python train.py --tie_embeddings=false --init="uniform" --init_std_o=0.00583 --init_std_up=0.0266 --lr_mult_o=1.5 --beta1=0.95 --lr_head=0.0156 --doc_mask=false --steps=5143
MLP neurons of a small language model. Each row is named by its layer, matrix (up: input weights; down: output weights) and neuron, and shows model dimensions 64-159. Each number is 500 + 50 x the weight over its row's rms, rounded and kept within 0 to 999. Numbers have three digits each.
After each neuron's rows, "fires in" lists the words (lower case) most often at its 100 highest values on Wikipedia text that the model never trained on.

L8.up654:552501530511501555463571495589483528492495508487429477544481530380567521538480519452444431464508540436429489571469587510540451593540441608455478484516519503476556554582588562552469578482486503461457516547588527510443453457498504468458558486554555462446537517535503550442455444482517440474
L8.down654:561469543475632476457479577535512531462513528518533479580545564470513477414543494493432591485485560404474517569497571488455540493567462569576455383555583509566527457548474618542445510462461527570540480494457457420494493566575556471567520488606590504517483490585413469454539486471476577521
fires in: "in", "on", "for", "served", "to", "won"

L2.up345:580547454537563480519504485603452613486493447524503429457494511510468501494506581473504530515495535388463581473528455509535427476536486540565506531554538503466478474510575517453565522517497548469456538599506442454413545533472466501482562474408519551522554540401507441427507451427617485510
L2.down345:535519432532521477562577516459511500474434489503566414517452502497614460532517596485477490573481495515533617553402441448397519560494521590490611469434450450514457507435520535437525403478497438555596521544587366505533560467507565505448546564553521504449532428378462497410490487503507441429
fires in: "this", "following", "these", "same", "such", "two"

L10.up989:500473459500498496530524494573428503598473439543487498458583499466496600484528541464527461472559503496500442509495472509484486417360497499498419477487523463491576512464522569394502584485515538586441523472555476506416557537558567406449454481542447549524528461505490497484644480464576392473
L10.down989:479497452494399494483453555453476514498418542514553492495468497522409479489498509520509451455630555515486503567514438540510549501649575411541335429448458652538655462554558472498553475499515480427606554517452501515538473484501605464557511349483523513542443503484560398469482460505481499513
fires in: "the", "his", "s"

L9.up895:583560546497522430533572504519560357505541480562375459460546531552499509553491518660511543550495587497498468528466415397499531410478406617551497462519581455541459533441503508484566607510568603542439478526447533550468512481444505491427503571521467446376526499534530436470513510529510498492
L9.down895:492492504514507590587538613593509429571489519515500471611548563439503570455477389538566576564519490534541462436513467475519473496596509525561529485459488590436450434527515539546567505482471448407464482457485493398494540508504560526500563433535403449572449543485465479559418505465447528445
fires in: "by", "of", "to", "at", "on", "in"

L2.up538:436547523463497475475522563446478472456525422478566502447554460559476523514492498534440548481529557497544474393517653589460456549640488544451467528422599536497535474572468462470446497416549494516565433507455437585540515388488484456498477519437422416467430525524566499560451473548466511521
L2.down538:542524480427512485485546447476447497480625514494550505552522461406567546454464560460370504490486449396548500492434549553481588442529539486528548571543440632481479588487431348508427499519461496511560547523454462442479525537540467477576491567468480417453510518530561442470523492467491564478
fires in: "it", "fire", "istanbul", "its"

L7.up114:554542573533607423556593498499568458551566458483506518467538587540561566491480562442528553422405576473509518494496513579497475416541484579491520523490559556532566480577508622510487443511552503519414476564584547527519509581427438545425485456499412453514485442489529405482555419536456470502
L7.down114:494546557532429491529551481441527523627547509527523514474561467449502517431481528543433468524489615480508507467503461371455431423440500466561351512577506463424593537543428553525495499531511495509527442504541514450512574580488401555523559396426517470525562500558391543598422464533494444539
fires in: "by", "tampa", "to"

L7.up186:453496516537385488512554481493536477479495488540531592513498545433468524454519543497435556572415513588575486552569519408613519492589473510573472565597577486550477486442428497428514488509556471431522461446490509429460467547467532464574476483506567467450548430493523559466453448535524575548
L7.down186:428432542357487492537516544456523333444523479497522476443548424442564528478509486532404499534469523498429530527540507409512537502516429520547476476528497532564606505431467528509467533584487551522464466443466343444464538588493512528532428551516502514473600482455520481485554534584499560506
fires in: "a"

L2.up970:532417567564532511487512466437495562501471469496597533466558475410442497548516521526480533484584481552434485419520466460527530463490444484521383539527546515431486479502458523393438523463534488454446526483473625582435462542459645421456580443478477470547517474366556594534563537450451555500
L2.down970:442515438496536477485542553562448490555567573480504385511401558527456467507546544451428465407453513433466518497532526479430461449432481418614365530505501383501506473481504553535436506419463551462474450559457449480414449413481562517422492429504495548471537513505494414532538463560548486505
fires in: "for", "to", "and", "from", "in", "with"

L7.up1086:472424475472516447475526529547456592453579503515476610470574431467495535532469446421578606471565594444592501549540449529478530442480566495533484538651502513469541472534525442501531536484479462547526383493559475445457520462507500408509492384499487538468492456539507531500561492445534558502
L7.down1086:527502438484523496539450504458598475481475469500503466481515448465548445517415417457449530409577524373512530493433542412526454341480582507548372525460465515462525508557542480616590481571522506467483573494489514423570588431479411432536463450560512612515476439599542459504548495558510448465
fires in: "the", "is", "national", "soviet"

L8.up675:460549557541459549466536534518446453481553482542586531511431553509531467511482547525610590455520503513524491529522550477475427480431500498547443482565475521539571478541469551473516457492469561392519471523471582513540418491526442448446479447457483536512532540450431454470467471494499519517
L8.down675:454536496447597490524510493523461509555540538502547442445539560488499452428489609468389467455504510525518467552533497532491440537466534500577402530540483542567525556450471540452590462491469475502447442512490538502528422488570486470488483592419444514444537421477378517436371534578464517549
fires in: "and", "taekwondo"

L5.up669:476521482527599478511549590527449517465527473496539586477487556643513551520532510505420570535467566461557557514539437541407605454451468532558414482447533395579545456438537487502512493498451492468508436544543566567518501481541402476492497401509483478437564569575571581521500447540528495548
L5.down669:525546452426478564516464568505550453439513532452561473544431505422488517457518468427477574458522422532523473564479483497509446508486437486473537510452518490521563442475535503432463518477451562502547460496568505509464516490453571507482432623481583462564458470505430449545517565572480480412
fires in: "of", "at", "as"

L5.up588:433490472520490503439511467486514438539490464540555535429545498494588553475508562539428515476498552532478556506491548626432465542479461514480532494422487408493482474424555521498511562481505506551469528410442490570533500510410516509520502492545448475414500536489586512460546482600505537542
L5.down588:547468497542524522421522477519497409464489506527520545577500511476510514550567424491503519529440404509451508495515485429471504505571485543537492511566481442528447519591616477525550464569536528467429520533529481505532378440552510514431409467538509386483580480376539515532531359518521412394
fires in: "of", "the", "in", "for", "a"

L2.up1094:421514513532507487498472449486425428520604518521506478445514564433531520438463480536614475547503462434438449473506509595527486423487561492516456450518451548406572499533471468456458531483556556483464377478544432488520439523477472472505596475476531482547528579465512374501533464461553535442
L2.down1094:502456524585464493441528513529522514460511491506546524609494546448505505536542590542552427407561528511476498414558583515514461496405487496474526360473458554437502546531609408512522566486526465503460474409613543531471518474404482562538464480572521488534449476424438487496446488534518482427
fires in: "and"

L2.up1116:497472503530486465473422543518487533439435456545596561511450445538520506490497527508479574471458601473433495511493410511548443444536544466499492570419478575511427475585479495512512484456482442530490579534645488495504558396501456540531487474616435573526481555470475529458431443434485498551
L2.down1116:479458497479525577557442450433543443539391519482456442510413407449591436502523515500475500553534567435578589520498413481525458462534545545477435511518527507476503574504460508515482530489509478512500505559502510478471436476588545479436541563526616525530481541560539454626444565476482611591
fires in: "would", "can", "will", "should", "must", "could"

L7.up708:485554545543450635502553501517408533356526519436480520490495447475506438463569462460483505500522451518592522472471575474435504433443464505501400479482453434524547583511472538533563526439528580486519454444577428513520391430476513506419527475455627486504471467420541546478462484433539427464
L7.down708:434535445510504490475547455567529501477551471528568527481455482421466430541477508548522436506517554454519481523578496604566566504508492522547450597502455531451517470439516532487447569461446444420534496447521433571498476482511616549491538497631531513531594487485414586513534496457556561510
fires in: "and", "what", "how"

L8.up935:564451464511524477440646544514498584502514504543526483524484568548517445443496565486500516527515562469519472499522469468520525552557495505487384427448553606472467447513508584489458506476509405480468376445510510534483451550497574444471512555516500465546596550476417471521549496444505524520
L8.down935:401456479517542486504441444505492450500522501582562526512461534480534517475572503565415368561452524495489519404522550581464412476460538467490394529420614543455513456487470546509535484449523518532525482493547557486510567594515487577408630570470439501540495513607457524471515468515465473508
fires in: "in", "to", "under", "from"

L5.up1218:519543467440469572454549494541585462412522541486434528567578433525466494539617462542411472389459535524548424481531475439510482511528508558427420474539497523489513520428548504533554485457391542480467471527506487516499542486476588505538536531536449608458490559592466532598444520621472424488
L5.down1218:529411484542431506484446478512409517453477567490445485438467465441491513406523552385521507469456491544548498514551504506575490519474490491505357557579573492474471530474585510454443524458547487463510632547466445517474467561505481499434409558552466561479567488562493522527444514546451570467
fires in: "a", "of", "by", "considered"

L9.up1259:476539481557516526513433615488490586530515493560487456548589472512408451517447505542484474472531547463477507387481468620476496521514516504470271467477484546491535574550438505467523531543528561533415568445506555451500453421467506549501474568527464569501385561420601526444499500502505371419
L9.down1259:476520448487479433478500487499509508492553636477451508485431533421467438478525487535488469518477566487498535461516537403569483489491543446481315482451457404489606512503494526479529515513438514503477559489475538511404511450433641427451464574471548449516511557535587485530486507591570599403
fires in: "the", "s"

L8.up513:530440437516510500404479545474450551569505433510464521436466444486548470528587606573540490497618534519499517371436493504503661492516506527557439590501537412536458483525473498486516431405464417533463421495520496489570475531543529424590574446551445489559553522430508534545425486515571521494
L8.down513:557516490486499491493444474544417497560499432492456395503499472547569461483512503397541565611540530444527473477434497480430547407528495467529284516557510483465515479497476476530626497463483496520472532449513478491502475458544612494535588458408600451507516430503546473531515495547485514466
fires in: "of", "to"

L7.up898:491513441546502474521547552471454492530484419467537531520418569484475417466469508537483581451492568559472525459439455530473564548477490493468389458422493426562503554544474481542593578572472639502434521560455640504408470413432471524479501565538413505526574591457572489427497463538433488556
L7.down898:546557580537503505436456535492438558480543453492551490511484560466515492513475514557613500482431613503584514469425519572598517509453588464480501459393584511484523535565488494464556513515490570484546424447511440535432542523536531512503580498545509511416490505446472502541578482532456405589
fires in: "as", "wikipedia", "elevated"

L2.up473:420583486519506580456536566562513430455570445481604453488511442452521352547548449497455449608509509523492566543556542465525452551500442493494398593458561555451558424526455415501629464516518498510532464543465532535538437481404418426515534513486500526555473519488535533529548444518440489627
L2.down473:506519463466364417423531471536435483589526596474507467498489458503489524499497594465433501477497407480458475509455490435556498462566563532474547540623507507574512448568572363492462497488468562527526550490481433520558483510534545497495475428517338439547538551555510492560547465505406548499
fires in: "it"

L5.up30:538521518535484517591457478443538483463476494465486539425509529491491535499484453451514453505508400470500480492511481577442455501475528485505540548415546497559444438607549537435464482442510575447543527500440498432491377414512499489435526427524420500488533633549467511499555494509512581424
L5.down30:526485492485492522466529474524518438566490422577425543475573506495509551530560536531413481539477534369500486548486526473521472484487420449542434456554502485491520433512422501548448423514521497487458426447535515544551514468475456523503473400525510546484493404522583560537551482498504497466
fires in: "from", "of"

L10.up190:523487535440467608483544539490501493531566524516449461505453381563460433526489492488558596435563595547517611460535507495554503461602547540573479550540584500348526431491543574467507580520406450508396597461526523515425436582540558452476484526578500448485532502517467469470494524423482516520
L10.down190:580573561407527446474477460511490452492587456433542608540505520462429444490501511502527480452532503458459466470491476456356445393583502461471485504423554485543480482512565489391505526463582536508365419446506488488474444524434442372492486547595463469573498543552537502521528519529424531591
fires in: "would", "will", "t", "can", "tyler", "may"

L2.up442:448494517505491434535503591445521577412521494463523428437527625515551561496487472537499463498512442494606524494523508515455540530406487411402491603462495533530476465555591362531585468526470586569462599521527441530612576514480543420515481476461435430452433447523436544525529487478430511444
L2.down442:467544546496486529538443593446424494482509426487465558574484489506562434557438450547492556423425514455604446538508530451453483472525474395440518576440449459473506512495549465539517482525374467526502503488628551476547497524687541522557535450516506516476464403551467543436504505485492502555
fires in: "age", "number", "aged", "date", "round", "size"

L7.up553:397471500453514496506517585456517425439549534454529513467507493558469565510464517510449588489515497576539484492567478475499420532505491540518391561585483427523552439493484537393518486543550529546498544465517485507505566500614531508494526491481441444492637491433420488521586469536504494569
L7.down553:399436521497501492444574571458527457410597569551513545499493575413578467560512471506402424481486520544506464571575487381486504428516512503553493525506405550487655502566482563453434520565486563541511478466509509422455523489414467592398494475570368482477605546438454495520552514527618459475
fires in: "a"

L8.up1125:490571408502509553494438475434493431460427489468427446467513495467613543500485540452538457512567474553511492568454603538509505466477542629492485543557630468518621400558447477525508523555539510465509561401481599504438570420411505461531490496445496518463508411494468515417475512514555501540
L8.down1125:528514445510525499466536493391533477569455460576531532496478497536456493492508524457449521351511448472563540628455424520476427509481487555427303490524491504525531548584527520437534489556538522611527532395430523490540541477531509490480464349515534525517497508606541506481515505586473633436
fires in: "is", "was", "are"

L8.up260:547544466459535545490414556542499488426430556504413460494504478524455506490573549516497513558511522476499482508412516503551556457489480524535413457541538415498537493413487543513432496488463510480469498554531498617487518430490569541525547371452491547460491517450474595489498496556475583495
L8.down260:483476518455506518459510475426581477551503503460556526461477648500540527567475394479456487561641445454571516548566434524482432564475459449508493567454461417452415489513530464489468501462481536458502501504616530646521511513459488494563527484578580386469511502579467469560454551534534492454
fires in: "of", "person", "the"

L7.up376:462579443530550588550534475506564507488543491495516486460447622541504440542494554484524556557661515528455562443509484553477488455358474506539364515592496396556447419601493503492432467511442460528365469518554490540432463484459478478443518504503450471486581508537532439537531486492454548465
L7.down376:567476414435550524487489435463469448496550382424467432371566488520482437546568470501474496438475487454467518563443543484498529496463457488583401402534551483496572556498591533423493461491524418464529402487539520487522547478533519484517520428547471486527573548420523522516518565528517488560
fires in: "of"

L5.up1231:366450498427482514494589518434522534569438545516550481497482554525456501431537392465518464510574432501487488502588472454488456454483571469473506408568546454501510497461481597493605513466392487494390480426558587510508525539584499506481524506469437582496429496528439486432530521530484484504
L5.down1231:485547483421435504501537461505541484526553535467461478450482474593505451525478460457473535516426613537482500508544514496497531491463493419600535487541452429492584549524667553377399520473416580545533510543491459465522502428479516493510506527430481423468435463436568517506524531498503381503
fires in: "of", "encho", "and"

L10.up495:505435441526469482478562572466569461497472479485364514485496495549587498478500511489576456412608533553509574579464452475496425620435531517523410476553608512555579517521509502458518454467589556508503567472551582602532517497498502451536514472493576566418418452510406472475480487560491479482
L10.down495:437397475553477492452570570563480376510445534472519478463547547463436445496502592484528514380492412433574556555498414404492517461571494485504245402452512526432530542588454527484499544489487451479470552448534583469515439504471498441592536458510456478496549478498499505530533451502506551438
fires in: "is", "not", "also", "was"

L8.up1028:496546621406480526509545510435474520466541422467553525529505565512464635585511495512516526484486546577542528510402544534477496542444524457513436465495454619514456547460409434494482469527447522542522496640594574487444508523523522386516515558527458508464506530497544365386492523606501446489
L8.down1028:533470496486532484483418458447490508490555506370531510544573510551513525553535424539497530539535472493628474490493561472487491524479510460524489477459419557505541528497450397508437573540431529596488437493552494451441464519454494522422506535503533435438448555464529489566481497474506458560
fires in: "to", "as", "after", "in"

L5.up901:443596510450357499489527541458508520455530521500557512448473402431452487591590470474476540531538573535579531465472465536579524548450581482488346472560552447527536481566401511544550541548550580463452560437444457590481450478482505470444505492480414487458491445480507499587493450501416477528
L5.down901:526470474493431573460479461501480665558555461589575485533555515501357478542514505431448451458564463499506503506547482495488513420531515479502501484481517532512410547470505399612421420494624474483446481499536403493547476527538446489422354452443518437494520556534587468603580560508549512500
fires in: "it", "sun", "there"

L9.up735:479520517370421479460473462451569443467533590577508529491590612526538478532455541465501601543459501447560515451477457487566539452590508547573441497490504507512536477529425477406476501489545511427488557520593428487447462424418446498575509416452484484530482467440554576573543501597487562537
L9.down735:491546583466570530597489520524463514552537503438421551538507545472607504470410452513505552467541430567476507546479496535438481528450401476485334464469484517575486560463497566427501434524515526482425397517501604513524561464511382510499498423543488465469464467510525483592485486523388521419
fires in: "the", "a", "his", "to", "other", "and"

L2.up1093:491544485484478542463502498441451523562513489521530489478438526515456605458427407500416485510443510533483527416466465591503496499475501529530540492512467423467504531554484540455542457467448507514576497434466592548498453526450535511421473443439408531486561578478563490415468478514549509434
L2.down1093:422508478523544557539447477467550439446569539495507482487511579533495496549515475413483526539463502455526500446544536494491521441492476544448448452515468550498563446552593496488538435470379550488590433465580467485531515518559501515488509379448474452474541491417536610504481524483661507452
fires in: "of", "s"

L5.up439:560525508487490516412526496511486569481485541505460501521591464554490528553521468409447574499467473387539481353570483488520502548494543565505600596508553448418540494486534512436444495523534543514496515371511508465458554547522471527474531493579424477510424531485432573501526514522533404578
L5.down439:438565501553460532397607537542577497433503536510526463503450584540424474537442421514551510448496460445575467551549538364501565514569528548509397431548401430441551537534443534506505452495534507450643474534503472473408470560507434480474500473583521412404479557528452387417552533489520579529
fires in: "0", "1", "first", "3", "a"

L8.up590:470451533547407528474558573406466421527553576530448400519457537529577560473451460525462539475543462617542545539512552461466446473499560509535428519487405473496557405452516473535384489425386461560420578499502491517470472515548451411397489456525404602512490431537553490404503514496497364496
L8.down590:512441469477534509478482477501507582529503436521436460473580463418440495596420547518527482452599436439556497511540514498474484479498514514439448479588507523435470535513544558604462594381412425567439439512560515440488492494492438456441475583454448461474550476463583476433491516493552461481
fires in: "to", "is", "can", "may", "could", "are"

L5.up1155:451443491482552563444539507476492507438427529496467506579445555456550461549549533516392515482529442434471495508516541499439621601437420553545517560514586463540478462478525484483465517574373500480488409427487538498527443486495482476538502351634464547561498562432466475459443457513504475548
L5.down1155:442456442479462492517587515472429496336476421488429467507539550543534501479531471532471545407448499484424454493505493418542533471462572542507435474547482501442515540580478466446451454385541504564461554449519576471428577491594512518432572452517531529509426484483496545526558478452537536569
fires in: "1", "in", "of", "to", "3", "5"

L7.up850:594599457555424475532581531539557575512488440458518501555509566552448552518541557516478460421565513536568554521576361506519463507410444533449499442574517483555387525588516537478522462558557474611464612483490627529475439483542487374527437546555543582542530469577525416517519462516569482460
L7.down850:408426547500390530529445461559471448467481477463508441478483462401523461505450457549486508520387490547507492488577492458469488444504521445511468581496591440462523448467402520499549579489481438441407439512548540519395505450464521538573533544548471480460601469416508530493546579495504511499
fires in: "was", "is"

L7.up164:442486499481599477468571547495570505497532539537546561499549476572507480509580537526516544446548550504470481574441499592465651540523480572543399526608532442544528402456462479573450440446515467440485566591604545492516481409500540511499569453493505456472550549400532582552540539585504557533
L7.down164:520379459508462542507472506547577515568491513545373401437618576548493495544466488489476470421439450399455459528529461505409524435518520483594538580511453460552567470565516454511539535393526513523410540515483558514498425484540584562368435519561505573431576444536566494562598548541510476570
fires in: "of"

L10.up1067:447493578468522520455456476544514402428562479485530529491583502534505563589455476560402533542410476565500468498541452490456442440516473516541425538483558451524609521466486478401544473549571519519631506482456507528401465475499526524536471510473505497380530515494445483461525411553476459572
L10.down1067:418478538479494498479581512441572454389528481478572439540528528515630481474590472566502410510529496515491496607496540552503426477500530593507434477479524523471673520406490526466523530583537559488558450507470432535391499618492554549573469498457496473484533497448419447468506565532507534513
fires in: "a"

L8.up1136:494568513502521485435541562529453532438503550542438503538526531525569503609505469373452575464532554535596500461481414422540591534557461442574457471508495525542594551562513339461465459554440447526452468534458560535540473451503535460474547505481464480504535517431395452511515471453329368553
L8.down1136:509549404417491508490487492603431575492528480453465501468423462466537500567448457519541444461472463614505445487434493488488506494470504507524379469458567463459538458489441465537489518533470390518519463481455512602438579546477566486492574512436553517525508561449506517483422565394500542484
fires in: "after", "had", "to", "despite", "in"

L8.up737:442481397474526460574494560517465505499469469519492433454473489586538444512460489454449614473556451446528483485514428602485510493514439442542431570474628462656519442525496474457467412466487491486494490606530515484557385456462496541460578418581534440548558457490511543520501566581504512540
L8.down737:442470404515454478509499564537463558534497450493455451406588449461402495479493467501432465518460453393518418560496457507489555470495469500507320495511473464489549442445523481567450491441509413599508488476599428434524518532535583489514470479513470460488408461504502509486510527493582550424
fires in: "of", "from"

L2.up1258:527509527440455469475477531451524493447493502443478485457528484550581521429578433543473627422536457540493585480472522463547508501430431512579449500558490585464481596470489479442523510496561446463546419477451540512449522486530553401516620566515522480525515503405557605544427494487533336486
L2.down1258:480475523523473515449558526511466530517511484419424515502496514449473462479583529504537536455485515427541503541436487545364523487418482519539501438487486420397560511501481522573502580558471448509518554455586469549501456468520462444499536459585541443477448563545487447499517563572466464437
fires in: "where", "what", "which", "how", "because"

L5.up241:493490476432451450457479443572433526477442489505513514470457493582478473562466567477443507517579568466423546550488506543493406508469502490445501478611489483525571525391470487487490542354501545430503495463457400544443587550438493472438443586402382593468499482516478489453412576415535631484
L5.down241:527518583571469506445565556403471542519501482434566483541463476419518569466560523536538466510527462582449582520442503495465468571407512435485432480507511481418484492524532424397445581647503403546508567447509413625553405407566524486513544573658572471495433506526449538428418462525572459513
fires in: "the", "such", "each", "this", "main", "studies"

L2.up1038:555399412475568559475491475440467551458561494512426522537561447546496545556471417522506472484483457590523580627477481505447488549582484558476539529473517532557549479605523538511472477539483491469548494490512582585440492575478453534443478495483504526531478467473343476508490511481496504478
L2.down1038:472448555440593504441509407515534485537450465546508418516440456591521468544456483505544453509485509538452527583480478508556495430421530514524441500440439452517578499510546583660514467504508492493471596593518542488495608521462492494510487473564480575427498428569410540449533573609558551392
fires in: "is", "not", "be", "fukunaga", "yunho"

L8.up945:567560474510522473584603531564458483495434418468510640583391555533539526480438579507484433439508517526459520504508484439589486574503523467487485467531467513468490518475446470521404471511460437499446450491498558478495533529512452392502522499442491495579475577544552448516539472502436535526
L8.down945:439548584426476421457511489419529526485437497475505498479494426559480517509539457504520420456527477550586458456559539384460555394520510512659462454511525476466531435596432552461448428501489433510494523510484447558506546496384501602524562529580439552486488511472449460610563520482591530472
fires in: "to", "in", "was", "for", "from", "is"

L7.up912:526475522499523482522477560569621419558484441443548493496493449532492415480520502508547459410550541523545568485520529447522516460577503537406375509453535504474436527547562471516582531479612517454502506470496499468490434521460425460482507526559490487415537517545469398491492517549495549395
L7.down912:568473468535505443445415499504549547514501499485521455395556485564466479461469504600608518442476412469508565522440569453478488438469530473511544510532495461539540540464462500434532512485523592567436449460526463557580506620513494481480480459579476419468488516562601515520511501458511532526
fires in: "to", "world", "soils", "so", "at"

L8.up657:535453584520519422541553483470399536559591440488610466452550519397460548469444520494536454445569477469488546518575460545427479428511434520616386531537523519504535438517497616544471555531601445456527519495517484561447500466508476525552462421438540565461534478575445524567521516478430410599
L8.down657:519473560508513479477499416510473573479584498507526529438542472528467450395577500511495450507398517510449500452550518534508526471493443581521238539448507421483486487515473612469505514447517512539498474527443583426540597587532540461551607523462487535535529442586516598545454527572447387547
fires in: "to", "of", "from", "by", "with", "through"

L2.up213:546449549499478542534466534429511584406490517486449512402463478504494515500539402476509453513548522512487545405476458495578506468393545541488419515527498508547473458557472581508488424556488540496423454470508468581513593481447442467543524472492453513541549647542456442454601355498477430496
L2.down213:418614496438417417490526531539507569496548472564469472449402444420505512531597575543553521495571545496442518545529483499538492416423550509424450580487492514487498486409484531568476445592511529558481536485440490523464512488542476466568479476544497561488547571485547481484540462472437446444
fires in: "it", "they", "its", "inc"

L8.up168:525502535539521497498546594508512366542443561457488505470560531578442517473578544462564519474568536520413556509509452577661478561457516532523314513488599470561481337481554459505468478510539562510486523647565535556534454440515429511496459450512553499562515529493484432502568485542499470496
L8.down168:542495493481473622584551575457428417544414511509481445452498537409573546513507576517475502460478471474467418421502535400449528454517436524497458586504422481525563419561454445463478604385538532536527453543453530592464497474462508512581452467560476546527509435535547497505573509429408486497
fires in: "from", "of", "is", "was"

L8.up1067:589487514490446559497582540473478589471400465423451519548525526400463583503415486448540481509553453462407481508469457514572476511487467489503507530478489522496572447500410537529462536440494506412458531577631538472456637560415469520462585461498460464463515599398530542495577523525536416464
L8.down1067:518521568513551507566420434494579471559573560440446538575502520507516517554573533448500534432625493543502509500537425488436422461471406483458401545460462456542603591429488445494571429510528556460521560474412439477552519368500547421379470568446519559608560506531560529558560505468481534516
fires in: "for", "during", "with"

L7.up547:530531410502559496588447557405502423502488438377520607496549451488640533581428484469486451462441489609527445562483480653541471524551533573514526446496543439501507517512505468478459412528462521417482540523590536582515526511514475502418555497491577595460420561517435486497467501442502490478
L7.down547:514559465505457401503503452490515424527619600482462517497479512538513487520418568478529582477532441481552581524518452509497466604622461520488457442453509506527494580490527499415442450519531549487545482452526458486508464490520466537551535418537537456462450520584551538429511513478573583452
fires in: "be", "well", "is", "been", "commercially", "not"

L7.up721:441551533572454493446468590515547521370501572529492444575466485511458487492479497437545548498437535438600511560468463494537438499532492483500293477568512519411636471493573441490558494418523515479479488529517483517499457454449515523577552421433563537349483456519512529516501515494545630482
L7.down721:491570488619493513581477463498406518605498417430514548524503550473473666500473568513515535471557455455489516510452497458463538470391467492504390516505503531516453525465496500530520492486434554510567481482444502540516503563443505640546505562531426545491499589516479495612449476545462461559
fires in: "the", "of", "and", "to"

L5.up896:504475487484485514514530523482494510423516410545505412417533518451543527563515545590568541572601558524504576459573473474586396422570449463548527520483487544460482500492500500508478466477438408428397446455560521499443579474466514483502444450500549531512485574406520483520442463466477433483
L5.down896:441547525504516592489411465509585469519451512484419556598450448513531427554581593481452516411568566458561539468468411450465536463508561545492350562520476485470549496511402479472499457442406490503444517562547546458543496464461472522500577488524457536529514549607436454570479564458572557487
fires in: "can", "will", "could", "may", "do", "must"

L7.up818:616506484559579585470454568487553640444546581459477443501546431484408427444470506519460520510584504591528545503437436471548501465584504456444424524441486574564433471507412508458476377422468527471422415476561433477529523502457523495451611492454427526564515490440480452531609506537522487549
L7.down818:496602456451476528452442485508514458382492548523538449446378487419445422478489493435412478485503497538514463526447529601477501497536584582540483372443506495471501490477496592537457474415480569565610553564552491490501588453437487454460383463436593505530574448456544453434470502497446553436
fires in: "to", "according", "some", "for", "in", "by"

L5.up607:566530543479581474440543530455429543533541508514532416551424393476543503504472583515544512530491516505543587507499501582551564501473503463484416484507621465526528481559509522403562527609525527500560519509530483492465583570578426460592459515493425575494552442564525491469412466485417472439
L5.down607:553526520474472551491456485390474491600471473546444481532464453467581433537550584412499551517404555437605543407555472472462415465503530494514275483591427439451449574549502526498505531507461399533543512534550498500620643538520564574503516392522532486457515487642569509480531475476571500469
fires in: "national", "world", "american", "former"

L8.up1066:437450456473428562526487494523514488526454524501515503589555492530480459544517528488501608486515628376510474494468500584447452542471441530457332537538566543458519453418589533458496509423407460538462580499528564448449453411405524595508498540502517468449518523496547538553447394588527450511
L8.down1066:586611539427480458516526528617463509538592552483416449436532462431459481459515506579519476391507481446433516525380477526517527476546592534522481516432434422486627448487438431497525589545614534532535396418414541496459430495480550530487520600494467567491527507461484398449470605503519553428
fires in: "the", "of", "with"